From a checkpoint of a small transformer trained on Wikipedia: 11.9M parameters.
MLP neurons of a small language model. Each row is named by its layer, matrix (gate and up: input weights; down: output weights) and neuron, and shows model dimensions 128-191. Each number is 128 + 24 x the weight over its row's rms, rounded and kept within 0 to 255. A neuron's up and down rows have the sign that makes its largest values positive.
After each neuron's rows, "fires after" lists the tokens most often just before its 100 highest values on Wikipedia text that the model never trained on; "fires in" lists the words (lower case) most often at its 100 highest values on Wikipedia text that the model never trained on.

L3.gate418 [138 161 106 137  86 131 109 163 130 130 140 127 163 177 137  77 112 130 112 128  67  84 150 128  98  92  92 120 111 126 115 122 112 115 110 147 158 112 126 160 117 126 101 137 106  77  98  83  93 127 140  91 126 162 105 126 143 112 137 116 138  87 139 149]
L3.up418 [158 120 113 157  91 113 160 161 101 128 178  94 150 109 121 112 135 145 137 147 126 125 138  98 134 111 116 120 103 128 137 113 160 104  94 107 144  95 110 125 143 115  91 128 149 114 102 112 157 108 112 163 100 138 148 150 118 164 128 120 157  93 129 144]
L3.down418 [122 132 125 119 150 141  94 141 167 150 104 125 143 163 132 106 128 173 104 103 135 148 129 132 107 121 169 122 138  93 140 117 132 106 153 117 126 132  94 125 132 125 136 101 144 112 126  98 146  97  94  84 131 153 109 134  90 123 128 128 170 111 108 122]
fires after: ".", ",", " it"
fires in: "has", "in", "and", "it"

L5.gate191 [131 148 136 125 174 122 104 122 109 126  73 115  98 143 137 106 130 103 171 103 171 136 144  85 136 144 125  97 138 175 120 142 125 149 141 125 123 158 146 144 121 164  94 128 153 114 129 108  99  99  77 118 105  94 140 146  92 117 129 135 126 145 132 125]
L5.up191 [ 95 123 170  88 166 126 123 127 162 122  93 160 123 151 146 138 109 110 187 102 124 157 138 120 173 148 139 105 203 152 126 141 142 142 163  80 133 115 114 149 102 149 135  90 141 157 136  98 105 110  99 125 137 109 146  70 126 127 132 150 125 161 134 119]
L5.down191 [169 142 132 137 137 145 161 134 174 125 154 126  98 146 138 137 120 109 156 124  69 136  95 138 131 107 172 108 114 106 134 122  95 142 136 104 147 136 111 138 115 130 162 124 115 130 155 124 123 143 122  77 118 134 132 132 169 132 109 137  96 112 139  92]
fires after: "20", "9", "8", "4", "6", "7"
fires in: "2020", "1991", "2023", "1992", "2021"

L7.gate513 [123 148 107 108 163 124 141  97 131 145  93 186 143 113 160 124  75 105 100 124  99 146 131 131 145 131 131 145 146 116 116  97 124  86 108 130 150 139  88 138 125 101 119  82  77 114 162  98  99  80 152 106 127  88 136 154  96 161 147 120 119 115 107 120]
L7.up513 [123  76 114 151 102 146 127 108 131 146 143 115 137 130  64 148 130 145 122 148 176 111 122 134 140 147 112 119 120 106 152 134 155 154  85 117 128 114  81 125 125 129  95 130 159 141 129 149 120 133 151 138 155 147 140 130 118 141 147 125 161 112 109 139]
L7.down513 [100 141 139 121 166 128 123 110 159 132 101 170  98 103 134 138  60 107 131 134 132 147 133 107 102 159 140 170 143 141 113 159 137  88 135 107 150 142 105 125  92 120 119  97 117 104 168  97  91 117 173 136 162 131 115 158 102 140  74 136 116 142 106 147]
fires after: ",", ".", " where", " S"
fires in: "she", "who", "they"

L13.gate300 [125 135 111 169 134 167 131 127 120 143 167 126 159 147  68 114 119 117 125 109 131 150 139 128 107 120 156 118 106 158 144 142  61 117 150 120 134 149 100 138 136  91 131 100  89 144 131 105 151 110 113 111 126 121  85 131 172 136 149 148 111 144  88 134]
L13.up300 [151 112 120 110 112  72 149 119 186 150 176 148 105 132  95 141 123 106 136  99 147 133 144 136 135 134 142 105 132 129 153 132 157 123 157 153 140 157 140 134 128 127 100 162 145 104 120 168 144 146 119 144 134  99 156  93 126 122 123 178 157 120 102 180]
L13.down300 [144 168 127 141 184 100 167 131 168 107 170 168 136 104 151 169 143 125 146 131 141 124 128 163 146 126  98 137 145 145 113 128 122  69 154 136 151 103 123 164  87 105 126 157 120 146 111 116 106 146 138 150 148  97 120 104 153 138 142  93 119 141 121 132]
fires after: " m", " s", "t", "at", "ar"
fires in: "many", "such", "most", "much", "the", "mathematics"

L7.gate437 [153 146 117 126 165 170 118 118  81 157 134 101  92 130 118  82 165 106 137 101  96 138 108 154 127 163 136 192 119 105 156 158 146 146 138 125 100 121 142 123  89 152  99 180 109 146 114 140 123 115 129 185 136 101 143  94 158 130 135 101 151 107  95 124]
L7.up437 [178 144 130 150 156 144  95 115  84 158 151 138  79 129 118 100 162  88 136 104 100 130 123 161 137 160 138 155 130 103 135 139 166 139 161  98  84 112 137 119  93 154 134 137 121 163 108 156  78 137 137 187 122 135 108 103 151 132 131 103 141 111 122 113]
L7.down437 [169 111 115 149 117 122  98 100 117 154 147 153  95 145 123 111 141 106 160  90  77 139 103 135 159 118 149 140 148 120 127 129 151 114 117 121  83  98 160 137  87 132 125 140  85 133 145 131  73 142 102 131 107 173  97 104 137 111 142  88 145 124 130 130]
fires after: " in", " on", " –", " Feb"
fires in: "june", "april", "september", "december", "november", "august"

L11.gate29 [ 89 174 143 165 153 151 134 127 165 119 161 121 105 161 110  90 143 109 111 111 112 125 124 105 138  96 140 147 128 142 102 160 121 104  81 138 134 153 168 112 123 137 161 127  85 152 133  97 165 148  84 161 132 127 111  90 161 139 151 114 124 162 148 150]
L11.up29 [106  99 121 168 107 156 124 111 108 139 138 125  90 143 135 147  71 135 110 153 154 163  97 172 115 116  84 128  76 122 116  55 123 119  95 154 137 139 127 133 107 120  90 161 125 137 159 125 143 121 112  88  90 133 129  81 105 160 129 126 109 126 107 110]
L11.down29 [131  99 108 129 110 148 146 159 141  82 121 120 113 163 129 123 186 124 124 130 152 112 115 161 187 133 146 116 143 125 121 105 101 122 132 168 151 121 150 113 132 144 124 100 126 166 104 131 138  93 101 168 112 141 155 128 143 107 106 153 119 143 170 176]
fires after: " n", " s", " b", " T", " Th", "ou"
fires in: "near", "born", "named", "south", "nearly", "town"

L11.gate174 [103 128 122 171 178 121 158 114 112 147 165 111 122 149 115 127 140 103  97  80 146 113 103 124 115  89 120 109 130 177  80 155 146 154 158 154  91 109  89 102 146 129  67 132 156 140 163 141 161 165 160 161 145 122 153  98  88 126 132 145 128  83 182 133]
L11.up174 [116 140 171 177 152 120 132 178 130 141 147  98 157  70  97 121 128 103 152 170  56  96 132 179 178 163 117 119 131 121 114 113 161 147  87 153  97 153 153 115  95 124 131 147 162 125 172 124  97 138 144 122 105 144 129 123 121 126 135 117 124 113 132 156]
L11.down174 [145 127 161  95  71 128 122 140  95 111 124 108 142 114 137 109 138  76 128 147 121 112 123 118 125 162  83 138 133 129 139 144 136 110 134 133 123 108 112 138 139 131 127 122 102 139 125 124 113 131 141 122 125 162 155 104 125 103 124  88  94 150  99 132]
fires after: " Th", " O", " Z", " D", " H", " E"
fires in: "this", "one", "thomas", "zach", "each"

L3.gate178 [142 112 103 170 124 152 120 152 140 160 170 134 114 168 135 114 128 126 131 120  99  99 108 182 146 103 160 145 111 104 120 111 141 142 160  90 118 127 148 116 102 130 107 143  94 161 136 167 101 154 134 166 129 134 116  92 113 132  95 108 149 152 121 111]
L3.up178 [156 117 111 179 136 134 106 166 136 169 163 114 119 165 151  72 110 137 132 124  99 115 114 148 159 123 129 151  63 105 120 119 134 167 124  99 102 112 166 139 108 119 103 140  88 130 130 157 101 142 145 152 124 115 119 110 135 156 119 125 144 117 128 129]
L3.down178 [177  88 102 150 100 126 108 102 116 152 144 142  87 160 107 132 145 115 150  97  79 131 117 152 164 116 160 119 148 140 118 122 149 139 112 100 105 124 155 137  90 118 124 147  70 152 154 119  86 148 115 131 131 125 108  72 121 101 102  97 164 123 128 127]
fires after: " in", "|", "In", " on", " In"
fires in: "february", "october", "november", "august", "january", "september"

L5.gate221 [128 131 124 127 149 121 110 149 119 105  89 175 126 120 135  50 130 127 124 127 112 115 140 165 117 139 127 187 111 118 127 124  95 154  89 185 134 124 158 154 112 183 107 142 113 120 109 133 118 123 119 123 163 127  97 135 138 125 122 113 120 163  92 154]
L5.up221 [121 142 155 110 136 168 116 126 147 120 123 184 113 146 132  75 127 114 158 124  98 114 144 170 119 114 131 171 136 149 153 126 141 136 126 117  91 130 143 165 116 150 162 139 154 132 136 139  95 112 115 119 147 115  99 104 129 129 114 101 118 112  95 141]
L5.down221 [160 123 118 116 108 119 116 149 150 143 128 169  96 169 112 132  91  89 160 112  74 104 130 124 146 117 118 129 149 109 161 156 106 120 129  95 107  90 130 129 122 114 170  94 103 144 155 126  94 133 110 144 128 119 103 108 150 109 119  62 144 101 159 117]
fires after: " on", " in", "In", " On", "20"
fires in: "december", "january", "november", "march", "april", "october"

L7.gate271 [162 127 100 135 129 118 150 112 153 154 174 128 135 102 126  76  96 113 120 138 124  88  83 150 151 140 108 131 131 145 125 122 133 159 110 123 145 132 116 153 152 103 155  91 147 131 163 101  99 106 181 124 101 121 108 150 109 130 132 104 163 134 184 129]
L7.up271 [138 116  87 130 131 113 163 124 139 150 150  91 128  99 153  67  89 104 122 136 161  92 101 158 158 164 129 133 113 129 135 135 101 148  97 128 159 140 140 160 136 113 146 108 138 113 145  85 121 101 167 106 118 131 118 144 125 105 147 123 167 123 155 149]
L7.down271 [108 139 115 117 120 114 119 135 156 122 159 156  91 112 137  95  76 114 126 149 152  97 106 150 125 156 154 142 181 140 117 118 104 127 129  96 180 127 114 123 138 116 171  80 116 147 174 121  75 114 166 119 121 120  99 153  90 125  98 117 130 135 148 109]
fires after: ",", " that", " where"
fires in: "they", "who", "she"

L11.gate450 [126 143 142 137 109 173 145 146 146 103 211  82 136 138 116 109  71 114 145 135 135 150 145 119 124 132 156 142 166 110 133 136 119 134 102  93 108 119 121 124 122 112 103 157 112 111 154 127  96 124 144 169 123 114 105 100 130 129 154 112 147 144 142 117]
L11.up450 [137 132 174 124 136 175 180 126  95 123 112 138 127 120 140 139 104 132 133 157 124 105  97  87 134  88 113 135 131  91 140  99 160 148 129 116 108 134 158  80 138 112  98 139 180  86 169 142 131 113 146 119 147 102 113 150 138 155  99 100 141 130 143 174]
L11.down450 [106 144 119 156 115 147 104 125 141 156  94 125 128 119 149 164 162 124 152 151  78 154 108 132  71 113 113 152  89 127  97 152 155 137 141 171 118 114 136  87 116 147 107 121 149 146 127 115  99 140 134 124 187 137 134 131 109 105 109 123  96 135 123 118]
fires after: " Th", " s", " S", "s", "as"
fires in: "this", "society", "social"

L11.gate154 [122 131 126 141 146  92 114 127 102 162 124 116 134 120 114 133 139  93  97 112 148 138 110 124 143 110 154 147 119 135 101 129 136 186 120 132 123 140  69 151 124 195 121 122 197 121 135 111 131  95 150 162 143 119 110 148  98 122 135 145 132 103 105 183]
L11.up154 [148 108 147 197 117 117 116 163 111 148 123 114 145 117  76 122 110 112 107 120 147 121 138 107 125  68 161 148 118 148 123 105 147 154  99  89 171 126 109 168 155 127  96 134 124  70 138 126 127 172 138 130 154 133 107 165  93 146  95 130 117 108 114 145]
L11.down154 [120 119 140 174 117 119 113 159 103  84 124 140 106 115 119 113  92 116  96 116 148 123  80 102 143 112 122 114 149 125 160 124 144 124  92  92 135 109 119 135 127 112 108  90 145 124 183  79 133 150 142 120 176 138 133 167  90 131 107 116 101 133 131 136]
fires after: ".", "H", " H", ",", ")."
fires in: "he", "his", "her", "she"

L14.gate0 [156  95 129 101  87 145 126 117 121 157 108 124  82 122 114 128  75 167  54 142 151 150 147 112  81 139 116 117 109 161 117 122 143 118 134 141 143 160 127 148 135  83  94  92 120  99 104 149  87 150 120 162 129 165 108 137 126 115 142 165 115 145  88 131]
L14.up0 [135 114  94  88 106  85 173 135 164 126 113  92  86 133 133 165 149 132 121 136 160 144 116 178 142 137 137 152 149 162  87  93 153 130 106 174 131 163 101 121 166  67 122 133 110  63 116 109 135 111 145 117 143 104 131 112  85 112 114 146 162 141 140 134]
L14.down0 [ 68 140 140  84  98 130 146 112 125  94 160 112  77 170 144 149 112 151  74 171 132 123 118 118 165 128 123 109 157 159 117 126 140 139 116 172  91 107 124 130 158 100 100 110 167  58 127 121 115 141 147 172 139 132 111 125  80 123  96 104 122 112 117 137]
fires after: " w", " W", " P", "qu"
fires in: "people", "wrote", "we", "prior", "peak"

L3.gate139 [104 122 140 149 129 128 146 139 102 158 116 144 138 115 142 100  92 102 114 119 103  92 163 152 138 138 107 132 159 113 155 102 116 114 116 113 148 123  88 106 139 133 156 108 143 120 136  78 108 140 108 125 179 119 186 146 126 151 118 112 108 146 116 117]
L3.up139 [152 134 134 145 152 134 154 148  98 134 146 104 134 144 120 130 147 133 121 104 138  95 120 118 165 116 123 121 151 150 107  94 120 132  73 114 123 103 103 149 115 138 124  98 171 114 132 116 100 125  99 109 108 170  90 151 121 128 124  79 131 137 127 105]
L3.down139 [ 87 123 116 158 166 147 140 169  68 130 156 113 122 117 166 125 125 132 130 110 135 116 146 156 126 170 126 150 173 145  96 107 121 117  86 114 130 131 116 129 139 103 132  72 129 120 137 109  76 137 117  73 155 127 107 140 104 112  98  89 143 120 107 116]
fires after: ",", "er", "s"
fires in: "who", "which", "when"

L13.gate504 [ 57 152 154 134 178 118 137 109 168 149 143  97 142  91 120  92 144 106 101 153 144 116 130 123 117 141 135 135 138 157 103 138 130 153 104 182 145 171 149 178 122 105 129 156 131  89 100 137 130 159 148 121 110 164 173 107 113 169 165 142 136 157 146  88]
L13.up504 [155 113 118 131 185 142 119  79 149  89 125  85 107  77 129 124 170 167  97 145 123 122 125 158 124 149 122 108 111 140 146 112 109 125 128 133 117 148 174  87 112  94 138 144 137 143 119 123 162 123 123 116 117 101 122  91 149 139 128  93 160 131 138 115]
L13.down504 [112 127  85 142  50 115 107 132 117  64 151 140 155 139 145 133 130 116 154 120 166  99 128 140 107 187 133 112 131 117 142 143 117 119  64 109 115 110 122 118 112 107 132 149 141 129 140 144 117 119  82 153 122 145 114 116  87  88 151 100 103 118 118 122]
fires after: " n", " t", " tr", " T", "r", " con"
fires in: "named", "track", "tour", "tournament", "near", "nearly"

L7.gate190 [ 72 116  94 120 151 147  91 117 121 162  91 153 169 122 102  79 140 107 138 134 106 134 102 111 165 133 142 115 105  96  88 118 127 125  53 142 160 135 123 103 123 109  99 116 118 111 168 139 149  90 173 124 138 179 120 132  89 131 138 147 160 162 151 177]
L7.up190 [162 101 187 151 119 108  94  79 125 153 135 125 132  91  47 171 147 151 112 131 151 128 137 110  99 123 114 104 112  98 130 128 135 131  83 109 148 108 160 122 111 146 157 129 121 121 139 120 119 119 100 112 136 166 149 147 114 159 152 153 104 146 134 139]
L7.down190 [125 147 129 150  95 136  98  86 167 135 127 122 143 119 153 126 113 148 146 128 102 117 123 118  95 129 135 129 143 134 130 142 100  75 164 122 133 136 131 123 121 110 100 132 119 112 163 124 169 115 151 123  88 152 118 138 126 156 124 116 128 105 101 141]
fires after: ".", ",", " \"", ".\n\n", " where"
fires in: "she", "a", "after"

L13.gate260 [144 127 138 180  98 111 125 155 144 162 130  81  97 116 104 131 176  97 116 167 180 104 144 152 130 127 149 107  91 138 155 144 139  74 135 120 161 124 155 135 157 117 142 144 103 128 118 183 142 111 142 109 122 134 123 125 143 144 144 136 151 131  80 121]
L13.up260 [110  93 119  83 128 135 124 143 124 149 111 104 136 133 130 124 182 126 126 119 151 130 109 146 127 171  92 129 141 160 127 115 120 121 161 163 108 150 145 106 112  96 169  98 130 154 127 133 119 165 144 170 114 134 148 105  98 135 131 133 159 181 105 128]
L13.down260 [147 111 131 140 143 126 101 102  68 115 131 126  74  96 159 119 176 114 101 143 141 130 106 122 119 104 114 129 104 108  92 125 115 110 134 174 151 119 124 100  89 144 120 145 105 126 158 136 118 153 154 106 136  89 163 126 124 137 148 145 179 149 139 118]
fires after: " t", " r", "y", " T", " o", " Y"
fires in: "tour", "year", "tournament", "opened", "opening", "open"

L5.gate519 [132 106 136 119  93 138 135  99 108 137  72 126 145 128 114 106  88 108  91 123 139  90 126 111 145  97 149 123 119 137 157 123 101  90 127 164 127 119 151  97 118 124 178 137 139 141 104  90  77 121 141  97 157  94 101 163 128 112 128 168 118 160 128 139]
L5.up519 [134 122  80 148 115 161 103 129  79 125 143 107  94 148 120  84 135 129 151 128 166 153  73 132 144 115 139 127 138 177 127 118 192 148 126  84 130 134  90 136 100 189 120 146 148 143 117 124 160 146 129 162  86 104 143 149  97 135 106 128 126 132 135 124]
L5.down519 [105 128 169 124 166 111 163 131 176 138  92 120 154 101 109 166 117 141  80 113 120 141 174 141 151 110 148 132 109  99 132  98 128  66 148 158 128 151 120 123 144 120 152 120 154 134 146  94 125 115 151 109 159 150 106 136 154  81 168 119 128 153 127 104]
fires after: ".", ",", "19", ")."
fires in: "he", "but"

L8.gate403 [128 138 161 138 128 148 125 134 147 160 153 106 149 114 143 158  98 118 153 106 153 102 142 134  94 117 133 176 128 140 119 144  84 105 146 131 152 122 134 126 143 101 120 135 115 135 146 132  70 121 157 158 118  80 140 148  93 132 123 125  93 139 131 100]
L8.up403 [122 125 103 157 131 124 176 124  74 149 167 117  76 129 113 130 141 161  95 124 101 147 114 125 106  92 140  98 113 139 139 139 122 135 103 135 151 125 116 121 115 143 139 158 210 164 108  96 190 154 116  74 101 140 146 123 194 138 140 130 148 125 124 143]
L8.down403 [ 83 115 117 116 137 131 180 140  78 145 123  89 136 116 141  93 147 138 118 148 102 130 157 116 114 107 129 127 109 144 133 165 112  97 122 106 149 144 118 140 149 100 136 188 134 150 161 105 171 160 161 118 138  91 130 171 163  93 136 107 114 100 154 105]
fires after: ",", " wh", " th"
fires in: "but", "where", "while", "when", "though", "and"

L8.gate197 [ 96 118  96 177 166 159  82 132 102 102  86 129 110 138 127 148 120 114 114 111 129 145 132 140 145  85  88 118 140 126 123 123  96 123  97  96 123 112 115 168 139 163 153 117 133 117 126  87  95 157 113 112 160 161 110 112 127 163  94 127 141 155 130  84]
L8.up197 [136  92 107 126 147 130  87 147  81 124 120 103 131 148 148 118 112  95 134 129 124 108 163 127 128 147 118 122 163 114 123 131 139 120 104 131  89 100 114 143 127 184 118 165 118 132 115  65  98 100 109 124 132 108 120 133  99 110 133 156 123 133 130 124]
L8.down197 [110 160 144 195 154 141 138 137 130 104 121 146 127 124 104 143 140 109 118 153 142 130 170 134 118 104 150 128 106 134 136 138 167 105 144 134 123 149 103 127 176 104 164  68 138 161 159 110 112 165  97 126 153 164 112 130 184 115 124  85 115 132 115 131]
fires after: ",", " cont", "ain", "s"
fires in: "who", "which", "contained", "considered", "contracts"

L10.gate255 [158 117 131 142 151  90 140 148 117 148 137  95 135  99 108 134 146 134 113 105 157 112 147 129 157 127 103 156 102 121  94  90 134  92 136 161 126 105 147 180  87 171 132 116 145 138 158 141  99 160 107 121 105 145 190 104 151 143 128 134 135 133 138 146]
L10.up255 [142 131 134 117 146  86 131 146 151 147 162 111 133 112 141 154 154 142 122  92 166 133 134 138 190 105 117 153 133 141 111 102 133  98 153 156 114  97 127 153  72 160 135 114 153 133 162 113 122 164 142 140 106 169 178 110 137 156 135 153 115 148 144 140]
L10.down255 [140 163 121 124 138  95 157 132 120 152 158 155 119 115 144 114 148 122 158 109 138 130 132 116 111 127 119 128 128 178 120  66 119  82 182 133 134 113 175 130 118 101 149 117 112 124 115 142  96 162 109 109  73 134 191 137 151 165 122 144 165 132 128 120]
fires after: " t", "|", " T", " f", " C", " c"
fires in: "party", "tour", "tournament", "part", "court", "four"

L14.gate139 [131  93 150 134 140 137 149 191 148 127 147 166 150 146 104 135 146 109 118 123 140 137 120  76 133 131 140 136  67 121 116 187 146 117 139 116 146 170 139 162 119 123 140  70 139 135 126 141 133 132 139 113 132 154 138 109 195 109 105 124 108 152 105 130]
L14.up139 [158 128 165 151 163  86 109 128 143 132 148 163 123 129 121 151 133 150 102 135 107 201 104 156 149 129 147 118 137 128 136 114 148  88 104 165 108  91 158 159 127 116 146 119 113 125 120 148 130 137 166 118 144 138 126 123 143 112 143 114 138 119 129 123]
L14.down139 [ 91 114 106 165 162 110 116 171 143 127 143 129 111 143 142 135 114 137 114 116 173 108 120 138  84 109 123 125 105 140 121 124 125  63 130 139 165 163 108 127 152 123 131 149 147 142 147 128 137 143 141 100 147 112 110  76 141 102 143 113 120 118  82 123]
fires after: " m", " b", "as", " s", "r"
fires in: "most", "much", "best", "basketball", "such"

L3.gate323 [148 138 127 179 109 128 125 106 166 124 191 129 111 157 133 132  84 161 117 125  90 116 111 125 139 150 168 135 110 123 177 134 106 170 127 145 140 141 147 132 123 113 162 133 138 121 118 115  94 106 150  90 178 120  58 135 118 160 128 173 158 114 126  91]
L3.up323 [133 119 124 115 123 149 103 114 164 124 133  94 109 134 114 157 110 154  97 109 141 134 107  78 138 131 133 120  69 127 150 125 122 194 102 162 109 165  96 158 132 123 110 148 151  96 104 131 102 110 142 124 159 106 112 117  78 124 132 166 130 144 132 121]
L3.down323 [127 145 140 135 116 134 124 120 164 111 152 155 125 158 129 116 120 124 132 103 122 122  95 128 152 138 145 153 118 125 160 109  96 100 122 130 135 134 115 153 117 112 155  99 127  68 138  97 101 110 133  89 163 127  85 117  87 121 118 178 137 157 134  85]
fires after: ",", " ", " that", " where"
fires in: "she", "they", "50", "90"

L7.gate231 [118 125 142  55 132 158 131 126 114 113 106 135 176 106 111  97 110 122 134 122  97 126 113  97 131 132 145 129  57 108 121 105 119 134 125 129 134 142 111 164 127 108 120 162 130 136 119 127 137 102 151 158  98 132 146 130  95 121 119 112 107 104 137 153]
L7.up231 [134 138 119  74 111 141  76 135 127 125 146  82 157  87 137 121 142  93 139  74 134 118 145 116 182 156 152 142 156 101 159 149 125 159  98  88 141 143 127 155 118  93  99 150 150 106 134 120 146 140 149 133 108 138 192  89  92 129 121 131 134 158 131 117]
L7.down231 [118 120 132  96 123 140 106  96 135 178 111 162 113 170 115 132 140 151 121 155 129 129  79 123 148 111 121 139 146 131 135 119  79 120 136 139 146 102 141 133  76 125 133 153 152 115 110 146 140 106 128 166 120 117 122 117 135 115 146 154 132 141 130 107]
fires after: ".\n\n", "\n\n", "==\n", "===\n", " ==\n"
fires in: "the", "after", "a", "according", "there"

L2.gate133 [144 122 138 110 125 101  98 130 108 133 138  96 179  87 118  76 131 131 138 141 139 101 153 107 134 115 143 114  77 146 138 151 148 159  88 126 146 117 132 149 162 102  85 169 127 119  97 116 146 143 103 132 100 156 136  91 107 127 117 110 146 125 148 111]
L2.up133 [123 118 107 113 144  95  87  99 156 134 134 149 147  85  82  69 127 160 134 103 128 114 181 129 127 110 105 118  98 151 129 145 155 152 102  71 150 107 104 103 143 102 117 174 114 126 117 123 128 138 102 141  85 137 138  49  93 136 107 145 137 133 105 101]
L2.down133 [183 172 127  97 132 148 108 158 132 158 126 124 117 178 115 135 146 125 104 165 146 112 138 134 127 136  97  89 170 136 119 132  79 120 139 138 120  88  89 129  75 155 143  98 143 153 145 108 138 156 116  71 152 115 131 108 176 131 132 140 163 136 156 112]
fires after: ".", ".\n\n", "==\n", "===\n", "\n\n"
fires in: "a", "after", "as", "according", "no", "although"

L7.gate360 [136 110 102  98 120 111  78 104 125 144 143  98 178 125 114 115 158 112 135 102 120 123 125 113 110 150 160 131 155 113 161  91 115 128  84 100 100 105 128 157  96 108 105 115 159  97 140 153 129 131 138 144  75 131 155  94 112 132 111  82 168 164 140 145]
L7.up360 [145 129 101 104 122 123 146 132 134 113 125 104 181 123 137 126 139 112 132 135 124  86 146  70 186 156 153 155  68 107 136 135 131 130  81 102 127  96 130 160 128 144  92 142 146 113 104 145 153 105 132 127  93 149 140  95 133 155 154 154 116 130 151 148]
L7.down360 [113 131 106  96 117  97 118 122 151 154 163 134 163 136 162 130 140 117 151 123 164 113 121  99 125 127 134 156  97 137 129 130  92 130 133 148 140 110 119 104  79 106 117 127 149 123 135 136 170 122 108 142  80 133 150 139 131 119 124 110 135 158 127 119]
fires after: ".", ".\n\n", "==\n", "==", "===\n", "\n\n"
fires in: "after", "a", "as", "according", "under"

L10.gate452 [ 75 137 145 142 101 135 135 139 156 100  83 124 139 116 118 133 142 121 148  97 114 132 120 136 148 101 133 155 160 147 140 130 145 158  99 146 153 107 121 150 146 126 117 102 141 111 131 117 150  94 161 106 127 114 124 142 108 120 134 180  99 111 113 160]
L10.up452 [115 104  96 165 139 146 109 148 135 154 111 120 139 134 109  93 157 130 103 177 110  68 133 115 153 134 117 178 120 175 112 156 119 147  85 125 128 128 132  91 124 146 147 171 151 100 142 118 119  96 144 120 159 126 118 114 106 119 155 150 114 139 145 137]
L10.down452 [ 98 102 138 150  98 111 104 112 141  96 117 123  93  90 137 112  84 126 137 103 132 144  87 125 112 120  96 140 138 168 104 159 102 130  89 101 141 143 115 127 107 114 147 108 151 118 181  90  77 114 146 144 157 121 125 186  75 118 100 170 131 141 129 127]
fires after: ".", ",", "S", " where"
fires in: "she", "he", "it"

L13.gate193 [116 127 131 114 100  79 112 100  95 145 135 158 114 134 116  94 112 111 150 136 124 121 164 124 140 151 135 130 140  86 159 148 122 122 135 118 115 153 111 113 128 119 134 167  86 161 116 131 115 108 144 107 139 130 148 142 160 129 127 146 111 110 141 129]
L13.up193 [ 98 109 140 137  73 107 139 156 108 127 151 125 159  78 136 171 145 121 133 136  79 156 106 137 115 129  98 162 112 140 133 130 139 108 114 104 126 146 151  89 152 135 140 131 117  99 154 114 113  91 131  99 189 114  93 157 146 128  79 155 103 106 141 134]
L13.down193 [103 139 154 112 132 116 132  81 147 138 152 108  86 110 177 146 143 110  92 181 129 132 126 132  99 123  97 154 109 193 129 125  87 114  84 129 142  69 140 141 150 132 115 124 134  87 128 112 115 111 133 150 152 160 121 156  95  93 105 119 139 125 136  97]
fires after: " Th", " s", "at", " S", "ict", " Col"
fires in: "this", "society", "thomas", "sociology", "salvator", "social"

L2.gate216 [138 142 144 135 164 158 118 122 140 135 108 126 145 143 135 116 110 103 138  92 120 112  97 142 133 158  99 143 127  89 116 129 114 141 137 187 152 135 141 121 127 143 108 135 107 133 187 169 109 138 139 148 137 108 132 143 105 129 116 110 136 103  87 115]
L2.up216 [154 166 101 104 108 140 133  98 153  93  55 141 212 159 149 116 140 150  80 127 122 135 117 146 141 169  83 152 159 103 109 115  99 142 165 112 129 106 128 156 117 151 137 111 112 132 137 159  98 120 130 129 137 145 164 139 142 137 152  82 120 117 131 121]
L2.down216 [106 153 127 153 150 143 140 186 139 159 134 110 111 150 184 126 127  93 120 105 150 111 142  86 111 168  87 157  91 121 106 140 103 121 124 130  87 142  86 150 136 164 150 108 139 117 134 139 155 158 112 144 202 146 114 129 160 116 128  87 136 104 129 107]
fires after: ".", " D", " W", "A", " A"
fires in: "after", "on", "during", "with", "when", "in"